config.toml
d_model = 192
activation = "tanh_gelu"
norm_place = "pre"
norm_eps = 1e-05
attn_scale = 0.177
batch_tokens = 32768
MLP neurons of a small language model. Each row is named by its layer, matrix (up: input weights) and neuron, and shows model dimensions 96-159. Each number is 50 + 12 x the weight over its row's rms, rounded and kept within 0 to 99.
After each neuron's rows, "fires on" lists the tokens most often at its 100 highest values on Wikipedia text that the model never trained on.

L4.up545:73 23 41 58 56 58 28 39 46 52 42 38 43 76 61 23 60 56 56 53 63 60 53 64 51 69 46 46 51 48 62 37 55 53 46 66 35 62 28 47 42 37 43 26 39 55 40 57 52 52 55 70 51 78 51 24 21 53 53 59 40 68 60 60
fires on: " and", ",", " to", " \"", " score"

L7.up184:52 26 18 75 48 40 57 48 70 51 48 49 59 54 63 16 35 42 52 65 79 51 53 54 65 57 44 58 47 39 50 50 53 54 57 39 42 41 47 41 61 47 40 67 51 70 71 50 51 58 47 48 42 60 50 41 62 23 44 47 53 16 44 40
fires on: "ly", "u", "a", "ed", "ra"

L10.up527:61 64 62 52 42 54 75 56 55 73 39 37 56 50 38 39 42 49 50 53 56 34 63 34 43 36 73 50 53 38 31 58 61 54 60 51 38 59 48 46 54 41 47 51 35 41 81 50 50 55 35 35 53 51 56 53 62 69 70 48 42 55 82 46
fires on: " ", " a", "ul", "ud", "or"

L10.up77:40 51 56 43 35 42 37 45 51 32 43 60 50 48 50 33 62 41 18 36 56 44 61 68 62 56 47 22 54 67 45 52 41 37 44 27 57 63 44 39 69 51 60 70 16 55 41 62 61 26 53 71 37 73 44 53 58 53 34 53 55 83 76 44
fires on: " ", "0", "-"

L10.up622:58 67 71 52 63 39 45 09 41 51 56 29 37 44 35 47 53 50 53 41 39 44 54 52 69 67 56 57 54 52 47 54 44 30 52 68 60 41 51 52 61 57 41 44 63 74 35 64 38 42 49 37 64 49 69 39 49 51 37 70 57 30 51 35
fires on: " a", " ", " the", " an"

L11.up405:62 53 59 47 58 66 50 53 38 60 37 43 69 55 33 56 61 58 64 57 59 51 84 72 41 42 50 28 44 55 42 44 75 29 38 32 54 37 41 38 60 45 39 32 44 66 51 49 60 33 45 43 46 70 54 67 30 32 30 56 47 41 47 49
fires on: "\n", "9", ":", "-", " \""

L5.up758:49 45 47 45 55 52 60 36 48 64 46 48 52 46 28 68 51 64 51 29 60 61 45 44 42 33 33 76 53 59 41 61 75 55 67 83 42 64 67 41 51 51 36 61 52 65 40 39 38 46 31 43 34 38 43 42 60 57 60 50 46 57 50 68
fires on: "1", "2", "ci", " ", "9"

L11.up35:59 76 25 16 33 53 55 47 61 48 50 40 35 58 73 56 56 54 60 46 60 29 51 74 42 46 62 68 32 56 27 34 44 19 42 62 41 42 66 53 45 54 41 64 56 27 56 50 28 59 64 47 50 40 57 55 68 43 65 54 62 62 58 51
fires on: "\n", "|", "-", " ("

L10.up60:53 46 43 48 44 48 58 48 48 68 33 59 40 43 52 62 44 47 43 55 57 53 52 50 43 26 29 43 42 80 35 60 45 58 52 33 59 18 55 42 47 37 46 73 45 46 49 46 28 55 61 54 49 32 47 48 35 39 50 45 59 39 58 36
fires on: ";", ",", "or", " and", " |"

L10.up487:40 54 40 48 53 65 43 30 54 66 25 75 48 65 66 73 70 31 38 33 69 35 55 56 40 52 44 59 50 39 41 65 52 22 69 56 34 62 64 52 39 63 64 64 57 52 55 45 48 40 60 42 32 59 47 42 50 61 54 70 51 46 63 44
fires on: "'", "ic", " to"

L2.up369:67 55 50 51 83 45 55 44 44 55 49 16 37 62 39 62 56 30 39 46 80 52 56 31 58 48 36 50 37 22 45 61 51 66 43 46 43 45 61 35 55 53 51 69 70 49 51 56 52 55 45 57 73 37 58 31 52 52 33 54 63 48 50 55
fires on: " |", "6", "4", "7", "loan", "3"

L11.up138:59 60 28 41 52 61 36 58 52 55 33 30 68 42 79 47 71 53 41 29 46 40 68 55 36 35 60 51 36 62 38 84 37 50 42 50 38 46 50 61 30 53 34 64 65 39 34 44 33 49 51 46 40 36 50 47 39 52 39 60 70 34 47 31
fires on: "-", ".", " la", " |", "\n"

L5.up565:53 43 57 52 58 49 51 64 67 47 31 53 50 54 49 49 59 43 30 39 18 31 56 43 53 60 59 48 52 61 64 40 26 50 52 51 45 60 37 48 28 73 69 76 54 44 43 36 62 51 58 57 37 59 58 59 61 65 39 64 47 66 79 40
fires on: " the", " a", " of", " and", " to", " "

L7.up481:50 71 42 63 31 40 43 61 57 66 44 44 47 59 45 54 65 49 43 53 44 64 41 57 62 20 64 66 35 50 29 54 28 52 47 72 39 66 67 32 53 60 67 73 48 34 82 42 48 48 55 69 33 57 28 34 40 31 58 30 41 64 48 44
fires on: "s", ":", " began"

L11.up111:51 56 42 54 52 54 41 46 63 48 31 32 34 60 55 52 65 62 53 49 44 52 57 78 46 51 43 25 36 47 58 45 62 49 22 54 49 43 43 32 66 42 34 54 42 48 42 32 45 45 47 46 50 53 39 47 52 61 39 65 60 53 41 70
fires on: " ", " \"", " (", "-"

L8.up681:48 41 36 47 50 56 42 58 39 40 36 52 73 55 30 32 42 37 56 43 42 55 64 59 52 53 56 55 47 58 77 73 61 48 60 58 52 64 28 73 58 45 39 50 29 66 63 60 61 53 52 63 44 48 39 40 35 48 48 54 53 52 58 49
fires on: " &", " and", " or", "'", "tu"

L3.up228:82 46 67 43 46 41 70 53 56 55 56 26 22 46 47 60 49 49 52 54 55 42 54 42 54 55 40 57 56 69 67 53 46 49 71 55 46 45 61 23 39 40 40 31 62 66 50 45 56 53 51 47 37 40 72 69 59 53 50 51 26 53 50 42
fires on: " |", "-", "ing", " film", "off", "ke"

L11.up172:68 68 44 62 42 43 76 35 56 67 47 20 69 59 39 61 32 44 48 57 31 50 48 42 52 71 47 60 56 51 49 68 56 49 40 67 44 75 52 45 51 46 36 43 54 61 68 48 56 64 46 45 36 51 73 48 46 64 68 28 41 69 41 30
fires on: " a", ",", " ", ":", " |", " at"

L4.up33:64 44 32 52 61 56 34 34 46 58 28 38 47 50 35 67 51 48 50 31 46 45 27 43 58 53 51 73 55 20 51 61 58 41 44 43 36 53 46 46 48 57 55 71 58 57 48 57 62 52 70 48 42 63 51 65 54 58 36 48 39 44 49 50
fires on: " the", "'", "th", "t", "al"

L7.up714:48 53 59 40 47 52 54 57 37 58 36 48 56 64 55 62 54 52 58 46 52 35 40 70 56 65 39 70 54 58 21 62 50 49 30 51 25 34 56 66 48 81 39 48 43 48 31 36 44 26 35 37 51 67 46 54 30 57 58 43 55 51 51 45
fires on: ",", " and", "es", "-", " to", " He"

L8.up281:28 68 46 65 42 53 54 50 53 63 78 33 45 48 51 68 37 79 45 54 52 51 50 43 51 64 36 33 50 55 54 50 65 35 53 68 31 61 44 46 51 40 66 31 42 53 42 59 55 49 45 33 41 50 33 39 58 66 51 49 49 61 39 57
fires on: "s", "t", "d", "th", "0"

L10.up173:68 46 40 62 41 82 32 62 55 40 37 19 63 31 48 56 59 71 49 49 56 45 86 69 38 48 43 37 25 58 53 55 51 22 17 73 47 58 59 34 50 69 38 28 49 42 37 53 72 41 65 30 50 58 44 58 38 59 27 55 56 78 62 71
fires on: "\n", " \"", " ("

L4.up96:55 51 70 41 66 78 37 24 41 62 38 50 35 42 29 42 59 49 56 52 61 57 65 52 86 58 43 45 58 52 46 64 66 27 46 63 47 38 57 64 46 52 44 55 24 71 52 42 47 40 42 47 52 39 60 58 42 63 38 65 54 28 50 46
fires on: " of", " ", " to", " the"

L8.up419:68 22 43 41 16 51 67 49 48 37 48 61 34 29 43 35 66 46 55 68 37 62 50 54 58 48 73 57 41 26 74 39 47 54 45 51 37 37 62 32 44 32 65 49 48 48 52 44 48 58 46 59 47 41 54 52 50 55 38 47 55 33 55 52
fires on: " (", ",", ";", "N", "ru", " ft"

L4.up295:45 74 54 65 33 58 45 46 50 50 53 46 44 33 33 51 45 40 70 62 30 61 37 44 75 60 42 46 51 39 60 37 22 63 34 40 61 64 55 47 54 34 41 52 41 54 61 53 44 31 53 48 44 50 42 32 60 45 53 52 31 49 51 48
fires on: "s", " of", "to", "ly"

L2.up448:62 52 65 59 41 40 29 49 46 57 47 27 53 51 57 39 40 54 46 61 72 50 54 42 26 48 49 39 35 60 68 56 61 38 54 35 49 51 39 59 59 52 49 36 59 42 54 58 52 58 53 58 49 50 50 45 42 30 65 49 74 43 38 66
fires on: " by", "ing", "ed", " to"

L8.up445:44 62 49 50 30 61 41 37 47 35 43 55 59 32 48 57 59 55 49 36 51 68 42 37 31 49 60 64 50 55 67 35 60 58 23 63 35 50 41 54 23 43 27 37 42 71 47 61 50 50 54 52 45 72 26 44 46 59 55 65 58 75 43 41
fires on: "8", " P", " p"

L11.up604:38 66 58 69 38 40 42 48 61 52 37 35 52 46 32 61 43 37 70 79 28 61 43 50 52 49 63 25 50 53 75 40 43 39 52 44 40 36 45 32 53 46 24 52 59 56 58 51 55 58 45 55 39 68 57 69 59 47 55 45 51 23 65 40
fires on: "s", " of"

L2.up83:56 39 40 40 56 32 66 36 54 56 39 56 49 60 37 49 70 46 40 56 60 42 65 39 27 53 50 43 55 48 57 58 68 43 41 53 45 53 43 73 57 67 50 36 32 61 70 67 56 44 32 55 28 45 57 44 79 46 44 48 61 75 56 51
fires on: " made", "-", "1", "2", " make", "0"

L2.up667:69 77 37 56 67 59 57 40 40 56 43 46 40 46 37 64 48 44 57 59 41 45 54 50 43 60 41 66 44 36 49 42 41 59 43 53 40 61 60 26 51 46 61 40 49 42 50 41 53 52 68 64 26 49 39 57 55 42 33 67 22 78 48 39
fires on: " |", " of", "ly", "t", " not"

L8.up321:80 50 56 56 44 55 34 53 44 61 32 59 50 67 53 60 28 64 23 47 64 64 60 46 45 35 52 56 67 59 61 40 57 37 70 42 75 43 48 60 45 46 52 61 40 57 32 39 46 48 42 52 46 49 51 39 39 46 42 37 63 32 68 49
fires on: "'", "st"

L4.up287:53 49 54 39 58 48 62 48 75 20 44 61 50 46 63 67 57 52 62 54 53 57 37 51 69 36 12 25 53 31 51 48 53 61 46 44 46 60 47 46 53 42 31 56 61 55 60 60 53 43 48 50 49 47 66 55 49 41 58 47 65 28 34 59
fires on: " |", "---|---|---|---|"

L4.up658:43 49 66 52 44 58 48 44 50 46 49 40 54 59 52 34 39 35 63 28 70 61 37 58 46 60 38 70 68 47 60 47 56 45 54 58 49 39 60 50 54 63 55 28 47 38 50 35 38 43 46 45 59 37 74 56 47 62 72 56 30 55 60 67
fires on: "s", "cu", "'", "me", " such"

L4.up131:67 42 49 52 25 53 46 48 38 72 40 43 43 74 47 65 39 47 67 62 27 54 58 56 47 54 68 59 81 37 70 62 63 53 38 41 51 53 54 63 60 31 55 51 31 44 41 55 49 52 32 55 35 37 44 71 44 56 45 46 50 41 70 55
fires on: " of", "w", "ung", "ing", "at"

L10.up432:48 46 38 52 35 62 43 48 40 51 67 47 50 55 62 41 48 59 45 68 55 40 64 52 53 15 54 51 67 54 46 50 39 36 74 27 36 54 45 56 69 38 42 44 26 53 69 68 46 50 46 61 54 37 54 52 61 15 48 51 56 56 38 56
fires on: "0", " ex", " few", "6"

L10.up68:47 42 71 38 43 34 56 70 60 44 60 71 43 47 73 41 44 41 37 53 57 31 67 50 46 40 36 33 51 42 43 36 50 60 49 17 34 41 54 40 50 48 51 47 37 62 55 56 62 46 44 48 50 57 34 54 52 35 35 55 51 54 49 57
fires on: ".", "a", " noted", "ed", " ", "il"

L10.up257:60 49 47 55 54 53 38 53 77 55 26 46 35 52 55 37 57 58 48 44 59 44 53 32 78 60 45 53 34 59 60 53 32 48 58 68 57 47 40 52 41 52 41 49 45 45 40 47 39 57 69 42 56 68 56 24 62 65 37 53 49 25 29 40
fires on: " re", " Re", " In", " in", " ", " con"

L11.up278:39 81 66 38 64 72 59 48 47 41 52 59 59 34 53 67 47 37 57 41 42 46 32 52 43 34 52 52 47 49 34 56 52 41 54 39 54 54 42 56 63 23 54 62 62 49 45 40 50 67 52 70 65 31 59 54 57 58 31 68 38 54 40 74
fires on: " as", "S", "As", "us", "al", "vis"

L3.up398:66 33 56 35 60 60 24 53 50 40 47 46 71 57 78 55 74 43 42 55 52 57 50 65 54 62 43 68 42 67 68 54 30 53 31 60 29 55 53 41 34 76 48 49 47 63 52 53 54 65 30 36 53 47 67 38 43 45 54 42 33 63 49 58
fires on: "-", " to", " &", " and", "u", " du"

L7.up95:64 50 30 62 32 66 47 41 58 64 33 82 59 55 37 56 49 38 28 35 46 77 63 52 34 26 54 73 57 72 65 26 49 30 50 30 40 45 49 66 37 51 54 35 51 60 49 44 60 58 48 56 44 53 32 44 22 44 41 45 62 56 53 49
fires on: "'", "0"

L7.up358:67 44 45 41 24 37 60 47 64 54 57 43 60 48 60 57 53 61 21 40 44 49 54 59 61 74 32 40 36 35 60 60 53 32 48 50 31 57 55 58 37 67 56 43 38 56 58 59 51 46 59 74 27 56 63 47 57 44 43 51 46 74 54 43
fires on: "\n", " to", "al", "t", "0"

L4.up570:72 68 61 40 32 42 53 40 45 43 58 63 40 39 34 54 45 23 35 32 43 63 25 48 37 52 46 42 47 34 46 32 55 57 44 16 62 54 53 55 50 68 69 76 39 75 55 43 32 43 53 60 37 51 42 44 60 27 37 47 46 61 71 47
fires on: "-", " of", ":", " have", " •", "ive"

L4.up145:38 42 35 55 42 70 56 55 58 51 46 41 61 44 50 50 42 29 67 52 65 63 60 64 55 63 46 78 56 29 57 57 43 57 44 38 22 63 42 69 40 64 52 38 48 57 51 47 48 46 28 43 61 62 68 47 51 54 51 32 53 45 65 47
fires on: "ed", "-", " and", "d", " made", " placed"

L11.up616:81 35 45 52 36 59 26 44 64 56 53 33 65 62 73 62 66 61 25 38 49 54 84 86 60 74 53 53 46 50 60 56 63 41 34 50 38 42 23 70 40 52 53 45 43 58 60 60 57 57 53 50 34 44 48 49 50 36 46 52 60 46 47 46
fires on: " and", " &", " to", ";", ","

L3.up670:58 50 44 24 37 55 62 44 59 68 46 60 56 43 72 61 42 85 25 51 38 39 51 44 47 43 33 39 50 69 52 55 51 55 35 66 48 55 40 58 44 53 39 30 53 26 50 59 52 35 47 64 37 61 48 56 44 51 29 40 48 41 60 69
fires on: "\n"

L3.up178:40 62 64 52 54 58 25 62 48 48 57 37 59 62 50 38 39 46 68 50 61 60 44 29 46 53 26 57 42 51 53 43 82 57 59 43 58 50 51 52 68 57 51 68 52 46 46 58 66 27 40 54 44 35 40 34 76 45 32 54 52 13 65 60
fires on: "ing", " of", "ive", "n"

L11.up745:38 39 68 49 37 78 46 38 52 43 46 60 37 40 52 39 50 49 27 49 49 62 57 54 20 70 55 72 55 62 37 74 39 48 39 62 38 57 65 51 36 53 57 41 64 65 47 46 55 52 50 50 55 65 59 43 59 26 53 60 50 78 34 48
fires on: ",", " and", "8", "5", "–", "'"

L2.up132:54 67 69 46 55 48 42 41 42 45 51 39 42 70 57 62 62 41 22 44 69 60 43 50 50 47 54 60 52 53 40 50 46 44 41 60 49 47 54 54 61 36 57 57 58 70 44 54 33 46 40 50 54 38 25 36 53 64 44 48 55 50 50 65
fires on: "H", " of", ":", " life", "age", "History"

L3.up664:66 56 30 43 50 65 46 38 44 63 28 47 32 68 44 61 51 59 57 40 47 36 57 71 41 42 39 43 63 50 43 44 50 59 52 53 41 45 38 52 46 89 58 43 53 50 56 51 51 48 37 38 57 39 44 49 64 48 50 58 62 45 42 57
fires on: " of", " in", " for", ";"

L5.up622:42 56 62 47 44 49 55 48 37 54 47 58 65 68 44 37 61 52 49 49 60 36 55 35 57 44 31 55 63 64 67 41 64 25 39 62 68 35 36 38 55 58 66 42 53 29 63 53 40 65 48 55 45 30 38 57 77 71 47 62 58 45 59 55
fires on: " of", ",", "s", " in"

L11.up236:45 40 52 61 58 36 60 34 61 52 54 48 21 65 60 48 59 40 41 44 37 44 62 51 40 49 50 48 60 43 55 57 55 61 57 51 47 25 41 67 56 54 42 69 40 82 59 47 55 36 57 63 37 54 63 31 43 30 50 49 62 65 51 40
fires on: "1", "9", ",", "2", " "

L4.up596:45 67 42 63 40 52 45 44 49 46 39 30 77 68 52 58 42 55 32 35 54 61 17 57 54 33 57 70 54 32 49 53 50 38 49 83 34 55 56 34 40 55 59 44 42 35 57 60 45 53 46 62 33 76 48 59 43 61 69 60 41 49 55 73
fires on: "'", "n", "i", "t", "ga", "cu"

L11.up674:56 71 55 34 77 53 67 45 50 52 29 35 57 25 48 40 49 45 42 35 46 42 55 52 91 45 21 67 48 59 38 40 27 40 42 59 38 33 63 51 39 35 53 60 59 64 21 65 60 69 67 57 56 33 60 50 57 50 39 46 52 39 58 40
fires on: " |", "0", "2", "6", "1", "5"

L4.up255:58 56 45 42 42 77 64 71 44 45 47 41 42 70 50 45 49 32 49 54 87 43 52 53 50 54 36 53 59 62 40 43 50 62 60 57 28 45 40 61 44 34 48 38 52 46 39 47 30 44 40 64 68 59 42 42 41 38 53 51 52 26 54 58
fires on: " not", ".", "de", "le", " also"

L10.up716:57 57 43 49 47 59 56 60 78 46 47 42 50 79 64 24 64 47 47 44 55 44 53 42 63 31 65 55 57 60 49 49 55 59 61 62 23 43 55 65 45 25 39 36 45 58 56 65 43 48 49 45 58 55 48 34 61 46 55 79 36 48 47 40
fires on: ".", " Re", "re", " Pro", "le"

L4.up610:66 76 54 40 42 53 41 77 48 55 69 07 57 39 38 63 46 48 43 40 38 87 41 51 51 47 35 52 63 50 30 24 59 35 48 51 40 57 50 64 47 39 60 54 34 36 41 44 36 36 40 62 44 44 68 55 41 38 48 40 58 50 69 52
fires on: "\n", "s", " Cor", " of", "er", " public"

L2.up141:60 42 46 53 72 43 49 32 51 38 51 40 26 71 41 45 53 45 41 39 63 32 52 40 34 51 57 50 53 64 33 53 75 36 70 63 54 50 47 52 66 46 39 60 55 62 65 59 48 38 60 69 33 41 59 35 60 44 56 80 43 73 52 47
fires on: "3", "9", "2", "6", "7", "5"

L3.up373:49 46 49 23 35 64 45 46 36 72 55 46 44 78 61 36 72 32 45 39 53 38 58 43 42 53 31 51 70 71 60 30 37 50 44 80 49 58 48 55 50 49 52 26 59 36 48 62 45 59 32 45 53 36 58 50 55 41 24 48 22 46 55 69
fires on: " and", " University", " career", ",", " of", " College"

L10.up69:61 44 32 42 45 39 52 28 49 51 49 34 21 59 70 53 38 65 38 38 52 35 52 65 48 39 39 42 41 50 64 40 58 34 33 56 51 37 49 45 23 51 40 63 78 36 36 41 49 46 53 68 54 72 36 62 48 58 38 25 42 42 66 59
fires on: "\n", "===", "==", "mi"

L3.up175:32 38 41 47 69 58 60 54 65 89 48 43 51 62 22 76 39 63 50 48 67 43 62 48 52 52 57 63 54 57 43 52 56 43 51 62 39 41 34 43 47 32 36 50 39 50 62 47 62 66 72 24 33 32 45 50 54 70 49 43 60 52 39 59
fires on: "2", "s", "'", "0", "1", "."

L5.up612:36 53 60 69 41 54 54 48 64 39 62 26 38 50 72 35 44 30 56 57 64 56 57 49 64 73 49 48 33 65 65 63 51 48 49 55 68 34 66 60 32 42 62 63 39 45 60 54 64 39 45 50 31 36 43 43 49 51 52 36 53 31 80 46
fires on: "ly", "ally", "e", "n", "ing"

L7.up8:68 41 57 79 43 41 41 58 36 46 32 46 43 61 35 41 58 53 58 73 39 52 65 54 58 36 50 46 48 54 31 56 45 50 32 46 38 42 36 46 80 55 69 61 58 43 58 55 57 69 33 62 38 67 45 49 57 40 27 51 34 75 52 47
fires on: " |", ":", "e", " the", " no", " not"

L3.up517:65 48 49 48 67 39 53 47 62 31 43 54 31 53 46 53 61 56 34 46 58 60 39 47 66 47 12 45 39 59 33 49 37 62 71 30 58 51 39 39 32 50 41 62 62 44 34 70 40 52 48 59 71 46 56 50 57 56 46 44 64 46 59 43
fires on: " |", "---|---|---|---|"

L11.up364:62 35 35 53 45 49 52 44 62 50 44 50 22 47 46 41 49 47 74 55 49 35 64 52 40 53 58 64 58 23 63 36 54 44 59 72 45 44 48 59 57 43 55 55 39 52 68 57 57 36 58 59 72 42 81 57 60 45 36 49 66 56 40 56
fires on: ",", "off", ";", "s"

L2.up497:59 69 33 29 51 56 40 37 74 32 47 38 57 43 69 39 46 65 44 42 42 34 44 49 55 46 33 44 62 44 66 51 40 57 44 49 48 54 43 68 29 53 41 23 40 55 78 63 73 37 51 59 54 39 60 45 50 44 30 65 48 29 60 66
fires on: "\n"

L4.up403:58 59 41 59 50 67 37 54 57 60 89 44 49 63 44 64 50 46 56 63 45 59 47 32 64 45 50 47 55 64 35 38 76 45 51 54 31 53 44 51 47 35 46 62 46 67 62 62 61 47 41 41 34 34 65 53 44 54 52 53 74 37 54 51
fires on: "s", "er", "ed", " of"

L4.up227:40 60 72 56 48 65 42 60 42 39 63 38 42 59 59 44 43 46 69 57 56 54 46 43 54 57 50 47 46 51 60 52 42 37 51 58 59 71 70 63 43 50 38 38 36 43 42 61 30 46 54 40 53 49 45 80 55 61 45 54 51 40 49 69
fires on: " of", "ing", "al", "sum"

L8.up400:70 55 46 46 46 45 33 55 54 33 34 55 24 57 78 54 40 42 51 65 54 55 39 44 62 44 57 50 34 71 48 45 32 41 47 45 72 44 51 50 27 52 48 16 45 67 32 64 35 44 61 39 52 57 47 46 42 60 55 58 54 33 40 51
fires on: " re", " ex", " ", " de", " con", " semi"

L2.up742:70 64 45 24 47 36 58 54 66 50 64 51 45 53 40 54 66 48 45 33 66 46 30 56 48 80 51 47 37 43 64 56 44 54 63 21 40 35 46 37 36 39 27 67 55 25 54 83 59 64 49 44 39 49 58 48 56 42 29 48 49 71 50 24
fires on: " |"

L3.up315:42 61 46 47 42 45 23 37 22 47 40 61 30 59 49 69 57 47 48 38 61 47 57 58 48 50 50 53 54 48 51 48 18 37 26 67 66 46 37 49 54 64 35 30 55 65 42 81 43 89 35 60 53 43 32 53 49 53 49 43 50 63 51 77
fires on: " of", ",", " in", ";", " Court", "b"

L2.up755:55 78 75 62 35 62 43 56 29 49 36 37 43 58 55 30 57 63 27 64 43 57 52 48 17 57 55 30 41 63 39 49 70 47 41 39 52 33 40 48 63 58 78 43 58 51 34 42 55 64 50 68 43 62 50 29 50 54 57 43 43 49 43 49
fires on: ":", " to", " different", " both", "ed", "ive"

L4.up296:57 44 33 45 43 58 35 35 35 43 29 57 57 62 43 34 68 62 42 48 46 38 51 76 56 51 66 47 35 55 46 40 66 45 47 44 25 45 48 65 49 76 61 48 38 44 48 41 38 67 34 48 36 45 47 42 34 58 47 57 63 38 35 56
fires on: " in", " known", " of", "ed", " outside", " to"

L4.up373:42 67 49 51 38 43 36 38 56 57 49 71 41 66 45 54 70 55 51 46 41 64 47 53 52 47 50 48 32 41 34 42 39 38 43 43 47 48 56 61 40 60 40 50 42 28 61 71 46 44 80 46 27 34 46 70 57 74 55 47 49 46 63 55
fires on: "-", "\n"

L8.up136:55 45 50 46 37 64 79 39 48 57 52 44 59 45 59 51 58 51 52 45 58 62 44 60 47 37 49 68 55 42 53 67 41 44 63 19 31 45 40 60 49 27 40 60 68 42 56 34 31 58 52 73 56 55 37 71 64 35 46 58 47 49 47 40
fires on: " as", " which", " who", ".", "As"

L4.up191:55 48 44 43 32 72 46 51 61 49 25 63 67 50 48 39 49 47 60 53 50 68 43 64 58 45 48 65 62 44 48 59 48 38 59 58 50 39 45 42 57 71 59 48 55 61 58 58 51 43 50 26 31 38 61 42 46 60 40 40 44 43 47 64
fires on: "-", "n", "gu", "r", "d"

L7.up533:62 56 21 69 49 61 42 55 62 50 65 46 54 42 63 40 52 23 48 53 49 29 57 38 60 42 28 63 32 41 47 43 63 69 29 57 49 33 44 49 43 34 66 52 58 52 47 60 55 52 49 57 48 91 52 24 47 46 48 51 53 53 55 46
fires on: "s", "ed", "ly", " time", " year", "\""

L7.up240:12 51 44 45 64 56 51 66 48 52 44 37 65 64 42 61 49 45 53 43 59 49 37 41 41 42 51 64 51 56 41 31 61 40 43 51 48 52 48 29 39 50 37 51 22 69 40 31 40 62 36 44 47 39 32 37 42 68 49 69 56 88 49 67
fires on: "1", "0", "2", " of", "leg"

L11.up628:46 35 32 54 57 48 60 38 61 28 35 56 49 54 64 33 56 73 27 46 41 61 68 46 62 42 29 60 63 49 48 58 28 57 55 41 71 36 48 46 58 41 64 48 46 50 49 47 44 57 47 49 44 65 57 43 43 61 42 70 64 44 22 49
fires on: "M", " O", " N", "N", "C", "n"

L5.up750:63 59 51 65 53 75 58 18 59 51 49 35 56 52 55 61 53 53 51 35 37 39 64 33 35 42 66 50 51 56 57 36 40 52 53 57 34 62 40 22 67 26 55 47 51 23 78 62 54 46 44 50 58 42 30 55 41 35 57 54 41 37 57 41
fires on: " high", " most", " main", " Most", " low", " once"

L8.up278:54 40 44 45 46 58 42 54 44 26 37 52 55 53 26 36 57 32 46 52 58 72 51 47 59 64 54 53 75 48 27 53 63 21 47 58 57 49 30 52 55 60 42 61 44 82 44 50 61 58 29 52 31 45 63 27 57 38 45 66 52 45 61 37
fires on: "\n", " ", " and", " &"